Weights of a small transformer language model.
Size: width 256, MLP 1024 tanh GELU, vocabulary 2048, 10.8M parameters.
Training: a variant of Adam for these matrices, 269M tokens, 4284 steps.
MLP neurons of a small language model. Each row is named by its layer, matrix (up: input weights; down: output weights) and neuron, and shows model dimensions 48-143. Each number is 200 + 40 x the weight over its row's rms, rounded and kept within 0 to 999.
After each neuron's rows, "fires on" lists the tokens most often at its 100 highest values on Wikipedia text that the model never trained on.

L8.up340,134,244,165,254,224,196,189,222,284,203,254,243,275,202,206,187,239,235,153,212,236,175,190,195,210,179,153,190,215,189,249,223,162,228,229,213,157,141,183,207,228,156,244,221,198,201,255,203,238,211,229,287,186,169,217,171,160,215,96,203,233,130,247,288,254,163,170,143,204,193,138,241,279,252,142,206,211,239,172,241,247,232,201,191,216,211,206,174,196,186,173,104,106,225,199,218
L8.down340,161,171,173,238,230,243,147,208,172,191,223,187,134,171,186,278,242,208,151,233,187,217,213,199,126,294,210,159,121,231,283,183,179,167,133,163,184,176,210,210,165,157,211,213,229,214,151,273,235,191,198,152,212,208,209,250,221,164,224,244,167,273,185,179,220,240,203,229,188,194,246,156,207,182,241,157,175,275,221,271,312,222,224,242,216,158,156,160,165,197,117,192,173,229,203,219
fires on: "k", "d", "ov", "n", "h", "on"

L2.up313,209,131,207,166,213,228,135,294,221,197,193,247,213,230,128,119,228,222,210,214,137,161,190,191,239,191,295,227,199,228,204,285,205,166,179,225,232,189,215,243,147,235,247,156,224,246,173,181,278,163,233,206,221,174,242,248,232,193,257,220,184,257,117,177,208,238,241,85,214,217,252,173,214,239,156,143,219,184,211,165,170,206,170,138,207,221,198,178,269,256,228,270,246,156,233,246
L2.down313,162,133,125,146,157,160,195,186,160,254,234,214,198,164,164,174,230,213,251,226,232,129,238,180,266,166,196,199,205,166,303,247,156,194,251,198,166,126,278,237,195,160,218,195,176,136,252,218,228,196,152,181,161,209,182,174,146,184,167,206,152,319,221,231,183,181,220,249,171,131,131,148,148,153,205,223,227,166,190,179,173,235,253,187,158,233,248,205,117,159,170,169,214,153,161,210
fires on: "S", "ra", "et", "E", "A", "o"

L2.up743,170,160,100,227,240,234,209,184,213,174,224,177,298,253,201,163,225,251,140,234,205,172,149,225,253,219,284,260,223,113,230,195,189,164,187,120,157,208,195,210,214,186,247,160,181,257,192,181,241,210,206,249,192,157,157,182,161,165,144,151,253,216,161,196,239,133,172,141,233,229,269,225,255,272,204,139,187,213,202,197,263,175,134,200,214,256,201,189,212,206,150,143,172,204,192,238
L2.down743,143,188,170,256,241,234,255,187,143,133,217,220,170,242,179,234,144,179,207,185,243,208,201,174,200,172,189,228,145,178,257,245,215,210,228,127,256,160,258,255,240,180,236,180,108,215,154,213,210,166,179,206,268,166,200,144,203,174,227,195,212,174,113,125,149,157,135,272,179,212,140,269,320,149,229,212,243,194,161,232,256,197,160,135,187,257,180,175,237,114,208,256,186,272,187,203
fires on: "et", "d", "n", "and", "t"

L2.up952,169,209,208,211,223,194,213,216,205,177,259,213,243,231,166,89,176,158,147,218,278,207,200,216,226,217,213,202,287,141,188,159,170,168,154,165,214,227,195,168,172,202,224,250,147,225,213,183,239,129,233,183,186,201,203,240,189,201,147,184,242,186,142,197,223,274,210,242,229,144,204,195,314,154,167,247,234,192,182,244,224,150,179,319,172,212,160,168,277,229,237,188,213,222,229,188
L2.down952,184,210,249,210,153,180,145,185,125,167,212,154,185,150,129,264,309,176,231,137,198,233,200,200,182,207,181,245,160,181,236,209,112,222,245,205,205,283,220,174,183,225,177,255,168,243,303,221,257,246,195,205,196,206,185,130,229,207,197,245,187,197,189,219,200,213,178,222,133,165,241,146,279,180,285,156,231,153,239,202,115,178,194,130,185,169,187,182,148,216,167,253,184,171,242,84
fires on: "s", "e", "ies", "os", "ations", "es"

L6.up201,234,190,144,236,161,187,194,205,229,261,170,252,265,220,206,140,212,191,138,254,212,258,178,187,233,181,242,246,234,144,176,165,100,157,238,168,195,144,222,269,122,217,224,258,193,282,158,187,154,106,192,245,244,211,230,196,276,102,195,140,215,214,150,216,235,195,154,134,208,221,162,233,186,230,180,152,183,182,119,189,201,153,169,223,198,190,211,148,204,208,185,194,190,161,211,299
L6.down201,206,217,267,220,184,193,158,237,170,233,164,217,123,223,184,239,133,129,171,198,268,164,239,253,224,205,286,198,139,197,245,258,169,192,208,262,247,227,244,183,270,131,242,208,179,240,216,165,188,245,175,178,188,223,199,237,193,168,212,203,153,167,190,197,225,212,167,173,182,214,199,262,125,220,176,172,209,125,141,241,157,231,179,198,203,210,218,194,261,229,197,214,210,203,221,315
fires on: " Do", " do", "ra", "do", " also"

L2.up120,225,193,193,182,125,134,216,282,199,234,190,224,167,206,185,187,159,191,208,214,201,212,157,190,186,221,228,202,240,234,159,180,158,187,254,188,118,151,171,181,169,221,301,234,75,228,186,165,244,217,231,234,194,195,200,247,189,141,208,247,159,211,131,132,209,282,250,216,210,166,180,155,200,165,214,214,192,222,224,228,166,224,156,284,215,223,208,173,290,183,231,226,200,146,250,183
L2.down120,217,226,219,194,214,176,150,126,171,233,192,184,204,229,138,232,190,251,236,159,220,211,233,219,123,196,236,238,197,214,232,178,138,164,197,223,168,232,160,253,162,191,186,226,185,237,202,204,148,198,189,176,208,171,98,184,206,222,231,163,226,148,175,236,168,208,208,186,107,294,171,218,196,206,197,218,176,183,213,255,197,172,251,253,197,183,163,229,138,229,203,276,94,253,174,206
fires on: "s", "ure", "re", "ations"

L6.up18,231,170,218,210,162,194,251,172,229,239,135,216,159,243,184,214,130,161,175,242,198,232,169,200,243,171,283,192,268,236,206,205,131,189,252,131,165,160,154,258,241,185,211,172,191,269,196,187,211,163,206,265,268,311,234,268,209,153,252,240,156,178,145,209,177,142,246,190,204,237,109,183,189,246,200,163,200,197,203,120,212,142,196,148,249,117,183,175,199,106,146,240,200,204,227,254
L6.down18,207,240,183,201,174,224,177,226,219,281,231,190,223,165,219,145,148,199,183,203,193,215,213,278,214,175,185,207,171,151,222,229,231,183,185,264,237,189,218,108,171,217,213,239,155,187,170,196,216,259,174,252,233,259,271,283,258,215,214,159,187,195,197,214,240,174,215,263,264,159,163,246,235,171,185,220,223,197,139,128,175,155,149,255,259,180,237,197,292,229,258,223,210,242,166,209
fires on: "ly", ",", "li", "do", " only", " do"

L10.up92,127,235,153,155,183,224,140,193,232,187,246,196,223,253,244,167,186,232,220,244,249,214,195,259,242,236,221,229,214,157,182,222,149,166,181,150,161,127,148,220,159,187,224,172,272,189,172,188,246,231,170,214,112,261,167,213,228,217,234,220,280,261,156,150,137,183,135,129,214,141,255,263,222,219,242,158,229,273,209,182,242,203,179,225,227,193,167,213,214,194,230,139,183,139,224,168
L10.down92,220,196,195,238,210,261,173,214,177,169,239,171,253,284,198,236,242,188,227,205,156,246,181,233,193,131,193,196,213,218,165,228,180,199,216,160,193,145,216,179,183,172,311,281,247,220,222,174,225,315,239,220,224,189,164,256,175,193,156,71,218,181,161,225,252,204,207,241,181,148,139,206,206,244,216,198,221,260,320,162,174,181,204,91,197,262,167,194,220,193,148,141,129,207,208,200
fires on: " E", "E", " Ra"

L6.up299,215,116,203,210,243,98,191,260,240,215,216,199,210,205,256,190,222,240,146,224,176,288,222,163,207,247,204,188,255,251,194,171,180,162,227,209,139,210,157,226,203,204,281,252,127,339,214,139,190,252,243,196,223,170,150,220,256,152,198,184,221,156,235,195,222,207,177,165,240,202,189,177,182,171,168,235,283,164,208,228,205,194,160,296,239,163,180,195,220,242,179,239,139,195,169,205
L6.down299,210,234,211,199,279,243,223,106,184,172,236,146,221,163,121,202,241,152,282,185,245,179,165,196,129,222,249,216,163,173,209,207,159,160,213,286,94,248,179,262,205,230,172,224,174,181,184,165,221,193,173,151,207,243,282,214,186,225,209,237,288,223,233,219,224,147,158,182,111,210,218,250,191,287,211,188,194,160,246,171,234,261,216,182,230,195,222,192,137,179,176,236,168,278,166,169
fires on: "s", " years", "ations", "ed"

L2.up114,224,157,240,210,241,153,171,247,173,166,147,209,231,268,236,182,207,135,215,228,178,178,282,208,224,170,167,158,231,262,199,241,167,152,147,263,175,192,162,154,168,67,209,162,257,180,191,205,185,161,227,198,179,171,156,169,228,306,162,178,173,160,253,181,206,174,230,214,195,207,224,181,217,229,234,202,237,186,202,184,153,145,252,227,229,186,171,223,248,183,230,239,134,156,164,215
L2.down114,198,157,203,176,180,250,214,192,198,167,195,150,187,159,192,189,192,242,237,230,184,106,221,231,206,160,220,229,222,208,214,195,177,238,145,177,196,137,249,201,191,183,234,189,303,188,190,252,221,219,241,200,249,205,163,203,157,207,260,228,198,228,251,176,116,198,154,246,151,300,119,123,255,203,242,197,218,221,159,198,178,128,291,243,239,171,196,216,183,229,152,157,174,122,185,153
fires on: "s", "et", "ist", "ated", "al", " part"

L8.up391,227,174,212,108,207,238,115,244,202,213,218,205,190,212,212,200,165,129,197,208,187,213,201,223,247,166,239,205,176,151,189,269,126,180,207,202,190,145,206,211,172,192,152,177,219,182,143,196,166,152,191,201,226,220,176,248,283,196,213,175,190,143,181,148,179,242,118,170,203,155,171,259,201,187,242,171,210,228,212,218,248,197,199,185,246,193,193,140,212,207,240,218,189,153,215,199
L8.down391,157,237,175,159,142,259,214,241,230,133,270,210,204,201,232,147,188,223,166,234,163,222,227,252,252,188,213,215,138,182,222,221,217,210,149,195,233,240,126,184,176,263,225,203,106,202,196,186,240,270,232,212,253,163,216,148,232,179,287,209,139,185,139,235,203,129,237,204,190,231,200,229,178,267,137,154,262,196,221,235,190,184,222,108,202,146,108,174,170,243,215,166,194,208,249,190
fires on: " E", " so", " announced", "ed", " Ro", "E"

L8.up451,193,173,169,173,210,249,179,254,227,234,191,196,161,149,167,191,237,183,193,215,151,234,141,215,191,210,221,233,234,226,192,198,208,111,231,183,254,140,188,194,212,192,199,128,194,150,169,203,238,242,152,184,248,210,211,237,196,288,205,221,211,169,226,230,159,228,205,197,297,144,223,273,128,148,211,149,182,139,210,242,252,193,171,215,113,183,191,235,157,233,191,157,240,169,250,159
L8.down451,165,196,219,169,243,147,176,219,266,260,239,181,130,210,129,193,173,198,211,179,254,230,266,195,210,212,208,196,203,262,195,200,209,207,232,231,239,189,206,219,166,204,279,203,128,196,202,220,271,136,194,254,197,269,189,136,209,253,195,188,242,251,219,176,192,172,232,172,220,263,195,144,163,226,157,196,147,244,237,201,206,93,196,210,198,173,209,200,159,220,202,168,117,227,216,173
fires on: "y", " including", "al", " as", ":"

L2.up803,169,172,158,107,203,175,174,196,175,160,273,219,245,226,132,82,227,247,214,250,244,191,210,237,179,181,230,158,256,241,151,223,162,152,138,197,186,168,209,292,190,203,295,175,217,239,221,216,230,175,222,147,220,258,216,247,195,179,275,161,189,206,142,208,229,202,230,148,211,255,255,97,245,230,175,179,193,191,187,165,168,179,177,163,260,189,184,217,218,193,140,199,187,149,171,218
L2.down803,199,155,194,232,230,257,134,160,185,233,244,165,208,187,189,175,268,215,130,158,226,167,150,233,160,188,169,202,251,164,269,179,166,263,205,175,114,198,284,186,138,134,211,258,141,150,262,207,208,213,204,238,158,279,178,234,223,251,186,166,208,160,256,247,176,154,178,213,175,189,181,182,249,167,209,217,197,243,174,193,261,161,138,186,181,159,190,230,145,140,212,226,210,255,197,245
fires on: "ra", "F", "A", "M", "I", "S"

L2.up562,163,217,145,156,200,159,250,225,209,154,173,174,212,183,192,141,177,240,225,186,270,170,259,173,186,194,224,224,253,195,170,147,209,243,219,164,95,228,130,195,249,183,262,139,162,135,169,194,201,187,213,219,162,211,219,250,187,295,191,199,234,200,205,129,262,195,183,244,204,222,228,164,192,165,242,142,216,172,187,124,190,163,226,189,237,207,153,225,235,221,230,185,185,161,183,191
L2.down562,225,200,179,167,221,203,189,160,340,200,206,201,190,165,205,206,181,220,216,253,281,175,198,118,251,228,289,175,243,168,148,261,234,233,214,174,251,158,141,237,169,215,181,203,152,277,221,199,151,198,217,139,210,218,160,248,205,170,205,146,215,199,252,235,153,103,206,235,240,200,147,208,238,202,184,240,278,165,172,137,209,145,303,234,180,214,193,244,192,265,171,203,135,198,138,178
fires on: "s", "N", "ard", "lic", " qu", "port"

L3.up170,204,170,262,233,261,161,130,277,212,229,163,150,218,158,172,162,218,169,183,195,137,189,187,198,222,170,186,220,238,281,171,178,227,169,155,230,184,181,228,205,217,170,234,166,157,162,218,214,248,163,275,214,252,151,237,227,247,240,226,212,211,192,234,100,183,274,226,160,213,156,135,268,157,212,172,259,244,138,162,277,141,186,176,297,192,210,176,232,171,169,235,214,215,138,257,190
L3.down170,174,169,148,163,182,213,162,245,175,249,183,171,165,200,151,227,217,291,203,209,215,164,226,115,248,145,142,217,168,214,198,245,156,167,218,241,164,199,225,148,196,224,192,184,242,221,242,243,183,124,201,271,214,226,169,152,171,180,141,133,243,210,222,266,223,203,229,235,171,233,174,131,227,261,293,180,149,217,155,166,193,116,215,240,313,157,226,175,99,261,240,171,205,161,218,190
fires on: "al", "se", "ial", ":", "s"